Weights of a small transformer language model: a variant of Adam for these matrices.
MLP neurons of a small language model. Each row is named by its layer, matrix (gate and up: input weights; down: output weights) and neuron, and shows model dimensions 32-159. Each number is 128 + 32 x the weight over its row's rms, rounded and kept within 0 to 255. Numbers have three digits each. A neuron's up and down rows have the sign that makes its largest values positive.
A block is one neuron, or neurons of one layer that tend to fire together. Before each block is what it responds to, as a language model described it from the Wikipedia text at the highest values.

Final word pieces that complete a person's occupation or role, mostly in biographies and infoboxes, such as journal-ist, comed-ian, Midfield-er, owner, president; also colons or pipes right before a named office holder.
L14.gate130:087168095114138155127178064095113145090140086142084148141167106136150123070145115157193181117116181137111158107155167145113074129198157173139120161073102110089195129103112145119120191158130099116114137153130113172094133196140132136074154179144148113150156165174124122125174110130127168127124105142164086144065109165116149074143122160183138074123087133219169120101055137109085122154122
L14.up130:130144082087090141173139115113107102165143156108130131202094123154090129090145141181143072141150185164098073119199135175131136109120141169181121088209146149122147088063148143058104071168101146143147158123172157145130120158118148146127161135088133112081119134111133095163183133136100179089177100115106150107120100084083163156154099131103097078099077142157107128130067156130079062151111
L14.down130:120157080150152170115118124125144155062195145123115214130134119154139128112130094138124148115102130109098150075067143103150136095074157157137124138096103136150109140113097146123113170131134157143117104172099187183163106112109119113118092152130098142135105099198122118099160125070164154133205115174105109139153082093137149134207172092122104066112136081093143074107046124157082078168092
L14.gate133:174112102135132136130097103092135134076136108174147144174086138136108094133191125141142131130116158121125078099095201163135088128120125245169171115117138130167097142118152135122126117149194105136092127103126164118158172120120131108079084138071082107102102094103137149056141126185095181139131110140087169065117080134168122156186162123132144086125084169165135083104089147168067056131107
L14.up133:130164091127106124111133157152121106092141111144123172081074080132136083097129171102107183106148168125118142092125164137127104096170160116128203180068116150134166076108185141061080166175102098156205134128128142128135125126125160099148165177089093164086132103158121085164130094133168166192183129159086125134069153191194094117146089144118167134131128140139087090166070093125110167153115
L14.down133:119128153157094221097113102103134151108097060090133106171163147138172120126137124146106146051091143109117122128114169153179170157115110150162141136104192073176114130116114139103162127184183122101084076096125109110149140076078153166097089118158068136089087088169086091151126105138145166141087074156076155070114141118126142176087092103112125116157103174163104093133069128137136152144133
L14.gate302:097136140123143142155125111078158185121174130115149093114065131169134089127135145179162127120111098125141137161149205125150084144143149138124142166076139144151091101095071194078143160090089080104157063109106104119125152134111146125157111127096125135119224150102111122106087101171143121178133121147086110120137116156149164066135131092134101107169053189161137156145085187095085158090218
L14.up302:165114122146115189174130121130192098093133153101119101117147153090105132106143107097159183112138157140155115092197120099060077148102168097174155123106185145178153158186123133163096095095097129121098084165112123140093137171147104073121084151128058181127137111145181100127121152083115169165121100068105148107128117118139102131137070130115156102084106129145109148156134086078103074138170
L14.down302:077111152211119136176094081113125139101103104191184146100123103158138122098109127120081124115146169115095130136095144144127167146153141112052134098163109134116170197101168130104162132102104109104147148109139138137140129117105072156161164083163162131087174076123169179114113164085161154193253130159102126127139097137157114148119065105121131093071098111145129183075195151113140141127129
L14.gate336:140115170170110109139159132077120118117140094098126120158165187129124104122192152087132128067167147124101170136139154135099071142173075181114109172141119112136174130141096150150176083097100144152064107116099118096124141101127141070139095159147121194111128094197086120164088109061086157162124117198113145139106129177101072110058167170120119130159092141168147128080112152155081126165088
L14.up336:095082134132139119144170118088124127158169098107086120136152089126145131106117148120139073058166176193166120123129148130096133141165151124189066081143061103181095085090188131066119129104151053172123146057130068184168169167106118105113123113144102147064131108066109120117078067112097194097110134113132060137108165144135114133144129093104104101092141126090094167112153103152070138138105
L14.down336:135099071166166088109166148162088119080171149172118185097165164108107129128113117114139114152165138158144101116094209128184195183143136180078131116111111105117154118183108120114194157093130157116133159155096134087102115075151106152124158129107113143184178116105118103185157099143159067144207111105162064148165132122128135112164126134073114138068120145118153157143109136184142081178122

Newline tokens ending table rows or list items, plus "==" tokens that close or open section headings, e.g. ==Books==.
L5.gate23:173126131121111104163158108059145141098106204125089093108096126170110112052160134066151161159099153118110153160083033055116115105143099094139129098140170124138107076126162172098104133144101197138081154143105105150151105101121082124182099189116122113127104167115115145093182167120102174072162153134143130101102178130155112103140102193109149102112098189095119080158149166111112132174132
L5.up23:065101129126131125073126134126109115184210130154122164116131082144111110116126126130141145067189150132176137171099117124138089181108165155108124107126161137102155078098138080137115127169143130140113106121173123154110110137171075052125161132149137134097144089180107116089060091117032156071136155120085111075116132148124099127153158099092103212097099132143082139120152131141191164140147
L5.down23:089185139154173127126079111140085175165145117164114171120091127093139123165106124145100136087129084150116194131102139122167126059116077091063111105140144069115181169107193111140113089132140074134123128150198129153116099098143122083139200106126087153158087158122105141130144161150107127102144154106139129136101147114111180140133093124110108187095132148190137103148101123059094115111194

Tokens right before a list of items or names, such as includ-e/-ing, such as, consisting of, and line-initial bullets or table pipes.
L14.gate135:089125132153123134122144132088124140142061120062127103131122085164131134198188192164146131043144116117079079143111163097087078126131109096115087109096118165069124152117172120129163116086083158142163125097081163062120093127084140138127180102168193157092147208133172107133089127151132093120124156163169131118094140190171127085176113075061104142133091082126140153160158119128160141145110
L14.up135:090065128158094161117096109163090124059114093172028124138087112138096125118160128110098140097125141077105133124166125085164132161150120065139170144107157143106122147096125138175133150185108089156103187158105131125114157123189166123136147166123134149126170134108138145139099118106149089173102118081106155209134197111110101140134175124137113113134066117132065193096133124119121188065132
L14.down135:127100140141134077133148152085098100126064108113116094122139143109137106126187135136136120152174116133135126140110121125120125161147133095125161110086111140184119118102065162104105167154100103121156082105109125143203151106097115126159136081208091159206144159112152058149133168142112136108161164112108099162126063148120154092143133143114211170079176111123122080167209118102120130145165
L14.gate331:095124115141116128128144050142103059111085167135117168082112158185166114151158166147177142133153171084144156163089152170158087161039103138114101159076180152160112133177081085103059128135109147154172136131141120090099140128164123158093123149090127136180146135096073113199173126144155108179095130066072125208152126130150162185100131140132149105106068104156126181129072114116118136110176
L14.up331:108080135090140102195125073099041115115115152114062105093116150133088129164166221141116089093124109099170171165138138133094096102099101137151174126093234136127061104123135107097142119137102136081140123140093171147131214136190136083170080076146147139159166119090129099144132151160106142146142123139147074106132153095137108127108087144062116116152111127139124112138096135093158174118119
L14.down331:056109149151122164119166097103153073108129121102099063166159084167144135156091158165121128113102094160136127130181170111102118138039120090168144121085154114100110141138129141133152126131136160103142047076129119097140120063150154156071127159141146126133114114164098111108109126161131119122255076101133126135177159129136184089075109103176086144116078144118097110107138096098120099079106
L14.gate401:154111191127115139124129130190168185117094142121085114172073129104144134079148125119132111168121022086076091078193126122155087142182155130171185107081139107131089086083089161125129150104138119120102057074117116097121153160172171102137098094147127152130147138151107149105129137133132096180146076128116142132124117082119107063152110143149147122175114112130090166076171160115121100136112
L14.up401:146107179121168089116213086166145183105085101100122126156108161093143109142162164126101103164113083137101156078146135080148023130114143150111204133116172179136115135133170139154149135134120109109138101134081109122156152141165120074191100092126176155155078175123099171067121146126186120168156116089160112156096141092173088148111156112148145111097096107139094136141081205076108136106148
L14.down401:140125168192114103139189146127119195116134125092127144130125162132135142113178173145120110143140148150134094117178146120142082115144146085135148151134091080138098141090071149148112136126134118139145024111151151124083167138142116124099112088109139153177134161153132099110138130112130128145255098125097148144097120139144162084109159157093132153000169106140117133137148128092126134082112
L14.gate430:079182128139134186104092107100132165099094159180121095124100138164123069104189205173100113146131141143085125174138105069047079157135135086126147152109141124095154126139166130103180142151123155073139099094044064132138131125118109144145121124212128186210173195124107098142148116155108093105120140126155061162107122115173118149108145109092077161140123161074101149188155099122158056105149
L14.up430:104127168134178149101129101113178141161119102116122149159138076058077110189185130153175099132120159097114114139184111075109089138122090138132155130179174095139079096073133130124112163160127126166119075096118097169127122159138173132125086165112125135124074109158086058146116116102093076126169147152135117108173124178142139138125079131144080060080049140170082144125177092116153151115141
L14.down430:153119100156091114125187174132147145119148147099124115118205172133109140126104127109150128174090141084202124094129137111105111083142102118101124107126130072145110122108138135114146123084152089177093195102141113152114138138139107137078071079130150098087115159153114160080094133129187182116184098135063108136135146118088189124147122119153135136101147144098163127100112255153120092120135

Inner word pieces, mostly "ist" and "ec", sometimes "rec", "ust" or "tern", as in linguists, Epistle, especially, projects, recorded.
L5.gate358:119112133132133111069116119143142144204143141071094146111089113178122125180121116144083116114091079131128135132110082150130191143148150137115079114084155131103093107190132133174144113137142165122080112163176097128092044147188163083157078100088140124111122128188143144121150126075089114106137133113129118209090125114137164165120146143121126110092164159125104140174112121137153110109172
L5.up358:163099139148127121192085111103135114162127097142124135171097115049118149157091122154169102132083104140197145162198072142133161163111124164231126112143138153102083101119120131118126134136188074154080097143141122100129155144150121150117156108175141145139091054151109180172151129185114106117108092137143111161136147120130126178155154166111110133166079097156143148137166172092133150131102
L5.down358:121164147146055159053090144086125141091120152143140132104157153147178072131104168096121162137126151170161131140169167090163072098181137216140118107114119077122111143160131139150083096103173239077162131153109111213105090121144136114102069150114160131141115155105146141164109110111101123102177112106168131145150125135108103105146103067098097152087110152151119094169121126115156106141128

Prepositions or word endings that complete a relational phrase and expect an object next, such as again-st, with, by, of, includ-e/-ing.
L13.gate94:069151162137119123128112114092128142085150154111129154131161091104088064195167159091147091107159095129065118150186197102120144111136105133116079147139136088179169146078141119111127172105118125127124141145088169119104101128136134129098114072120175115160078155144082109086098080104149162185143166172136082143114067107126123116065068185058149131099126147113168152139074127162070072150103
L13.up94:168114109155125188130106103099092117153121122074119117129054139124106138124143170109097149101177110138110075143120105118063102093074090094100113114098081122127160108139153093086148149084156102105147105129130131139127127142126169070098140143160180093096135065166094049098150123199112127131122139183184084141172098213181149142042155177110179075180107126124154116102147168087113143141115
L13.down94:084166120144135144083112138112110069106107137118112163193177140105152113164127174093116145129164100151171101144191129095145114124138140089159107159104100108120181121041170103154145153071170157122119077124111137052095144169137111162106172143177103157108148164127096153139062125144100107104177112090114099098123184114175143091114096148137133082131109147078081097112167098089135138087166
L13.gate113:086099130140162172184090126155113154087078165095131105146056121112106139090158174149154117152131121132102150148138141040150142128130136112119173165090128110132178175162136146152134135132159167097149122091121147043151149142129112161139146125095169090142078089138129181208099102154079108130131116068121075101105156145177085097128162161081150151112162172038102157118077060119129158130166
L13.up113:149107048097128172152141115171150154157147100134097082106098130154075119165120177185111152127153041183121104115108157105109145121143153145124148093101166110141121117147078165156170092155123156170167102130116116121109145097135126109096043094125125162098108092106122155144091152172137114058167119120090123165071132214125127144150140142095140029154106096150154144118128125120044144150174
L13.down113:153108155161114181122167163086146197119115108075141182120141189085119128087131142127150152098144165136165199128162182119139121154116132141097103121107105085148154129130158079127144124065148145121118080111108073162064114064123118175148120142096150108075171103097100161197091122072105158145248150125084080154133144128118133147116086128150227073099142132108113152134109129121118096158133
L13.gate172:158096097085149131120131109127115131070102133128087137138133144199188157112133211095173105116146059105089154160081137116098152130105137207148147104090182181147129124150147097156073112136138160091124074065131174121124184112120158109153101081144151101098091121096091130138103118135144111091168094110117120094131167162162127118092146151093145160130141130122099126085096114121129172174151
L13.up172:105162130167113134137104110085123085043093136100130136160116089126136081189124093186120077130091120130172054118123171125113175121102111111160093195129111109088087125097162110086120148090154131142156102184125090152143099178118128199118109116109066078127147178144118122152165137119151084130128093163077130123086149167158131133126078109205129072072089120115101173114181079157094115087088
L13.down172:141160143217154131123098121186122000091140126142131151089150127125116127118114139176174100150120177119112123125135172140153147159102075101102117064113148093088143134119124128077164115097115078144133115100107138105125125142107104139108119128141138205175100140092135118143144164128105106151243130150140094179176193113147141106148126126071088148086115149094156168153116118097163107091105
L13.gate437:089148120158126160181104088099069135110126155087099056099147140138084112118162124181116168088099114164095101097110144179145110146160135170178153151070108130122109141122092172066133167158083133149162074131057180141106166178123121060120142153151158140166128139128113107133136107123067147152148119105140081135129212138120078053167123154110135119145180089070146187097095142147155169084153
L13.up437:155153125088135136108055123163169074140154166130046146124102116125129176129165096128162189159069204091124185159120159087115101154147159121135174111107095198161141147137155120174078176160150152129122135102172097131121167130125139147136130071206154165113153133073138125078195152137079067120135150105083169142117174184179103149166159137150120138142115050092121097095111138113092153132103
L13.down437:101090118142148094128177129099101178105115103118119171160152153090136110113149174154096064186082126169152106172115154147148096115086081088163152124183139135156089115102112100195119124155132151105195108085148109089146133084131112157085084121153121099134085115132101100147017144131135133130194084047125114172088123045140076100136153145123105103119125135107054121128115077111134121119154

Line breaks ending one dash-bulleted item when another "- " item follows, as in infobox fields, credits and discographies; also rare mid-word pieces like dep|art|ment.
L14.gate154:098107137129096128142146138105183165155051089074112140093133172103150122131208213157119149118145157119105096157107150107095085122126097107119131140183094119135080133132154164121122129139091106079080142102155125154117147149140137068093142154150096182085095150127139137121152165166119182116052161202148158115191141146130110138145176093128077132112116067130108116162171098124047178156100
L14.up154:109147087139132090087112167118091124134079156132152089108098176183066168096184132142136122155088150135189162124182159170057084138144108076114125164120108141170090118138106099119106168118141143134098102174123097104104062131184149121086092149166171138114180150147151136131126151087062119081125133190128169118126127077124187142084131128136135213102080198108175127110161144155146113167139
L14.down154:160116114163099155116097091102093131138144110135129130116150108080149186126078168167147217102089132119143129090147141157145050097156087100099189117148123132114098135152125149127133157134189077128111149139148146059099094168122095121083133144168136095070153141153146149099130094174097150124118107146136062125117066190098091130151088118166115157054158111120114135076075164055143128165156
L14.gate260:122118128145063086148085135125087165130145156147138088102162126129094092145183132148108097131086065165162158124174055122065143183173100157063162132144138142121100132120117130194144183122130158161118137095154177070137107105085152113080130157176116144143144115124132132110136172216088132162061080173188121100161162166133094110114145122154077178143116129099142153128119148085100090113083
L14.up260:118128106133132113167163152177134088088112135065112158109127139075159160115110152145079107129130137153154131111142148109139107110162113103126122175135143164178093091102134108123162104058191129169161182119106174112073096114120070152143056101114129170146133059135153107136173092136140116194101107158154158102146142126133187087122137126121194193101111160187184106141151131160152108159224
L14.down260:153145128128173071209084168105121157126119116113112131133139121155121188121115122143194134137092164089200114138161150145132116157118146074116137168163157112179157064182065148196125122154160150138077115159115110069156192132138153154132142084117111083119144173168133147119111111153124118096122087142207106100107114117118118190118160142128141143159117087204095083130082178111030152153089
L14.gate319:062137135136113112104156145132109177132098084051116133084115099168149155089125171125108074131126134155081154119141133156104102130131109186041131083140122132120118091135127155144127112151162140154110108099080131156081151152101078142115151100064118105054133123114144131185120107094171133143050174117177147084079127122170095154127184055200155129132128161197154114213098154141122136120113
L14.up319:150099154101155133043121140081159128120108113132109082132168122097143063210142105158112131092116085112182042138140138136163135183099151079107059119128118151175103096131090138141113128133157130118069135143158193122088184126123143152113112091185179096111073121066140094098177090144044183093127110114170083095145128162083143087101134123132089129158054139160118101088111126117084124073176
L14.down319:080108173156077167132121107118136064107096109162104107119131145167142112121137141131131152094103137077154058144155148148146168213136117138083086155105130154151098152122125159121143094107077123140078217152243128140146169117110164068153100145145166112120090126113134116113158100133171095107094155110124085157142085148138123144105171106095122107124077056179133105087107178151093119099190
L14.gate335:087159181193108172136063136181134165141128120142152134105191172122104127149133172159128108138140125148120116142173133104100109190165168134102092129202128225088086138113104141097195149148154112081015093171121198135161121182107033099115125135146109132083127172139143135101141181134135166100110133155154159161145144107145160191156140105154156117163090133161133119162135103122162128160140
L14.up335:114154102162100130181171148064136137146116125117160116128137114122135091116145146107113118160087149127149072132145138150120164153176154134153121135137086093136176126119114080171149145141178131185117131128133160134081166158122078121094079115063195128123123154153091175102119115083102091047065123149159163125118135062162111133114073187118146141133156177108123138165129107116108166152133
L14.down335:138100093094152078100082152108142151175120152148098124103163029103109122198128137130188090116051128151120104161154150169131169107200082104121139152161121094127104115141155134123120136118088145135128066169145158042134087119154151127084129119163099135107105127139122084157127104162103147108038095147169143107087164114136098157117145092133126125118153097101144117088079155120105146162136

Hyphen tokens, mainly line-initial bullet dashes in infobox "- Key: value" lists (Country, City, Seat), plus compound hyphens like one-time, so-called.
L5.gate239:129070133100165128054118126149183125136164110115072119170105134124150136177045171110142119137091080114161089124104133105137150145106200135122105152131099109114179174104132069107082121123114142148115131097226116151102066145075114217186110030058129110102142107139140125148146140126060103088094095108136142069127120106141098147096138123124118118171138090138125147125158129114125103166126
L5.up239:056132143130148167151130123160155117142079103191146138140111120122196087158155131148183140106178144134139127090095075093137211153140203147106125135156125064097128166123139118123162113140160200138081131145117066139160130101100173080065158100145098109142108116113129113106133082168109125109149100111146160161127143230100072197132172108152126146145122151110114108177107096124087148174123
L5.down239:137076182124092097131135113158149120087120151099121119173124114065143099148182126153189137080147104144152118166121151129077150082091112123088080136048054138102113143163062157132102103119180125077124051107159166071105092118080145128142121092105096152200082115146067136144088118139110141165172098133164112129082094095158174139164130132148138177116141147135083089127138115079133128148166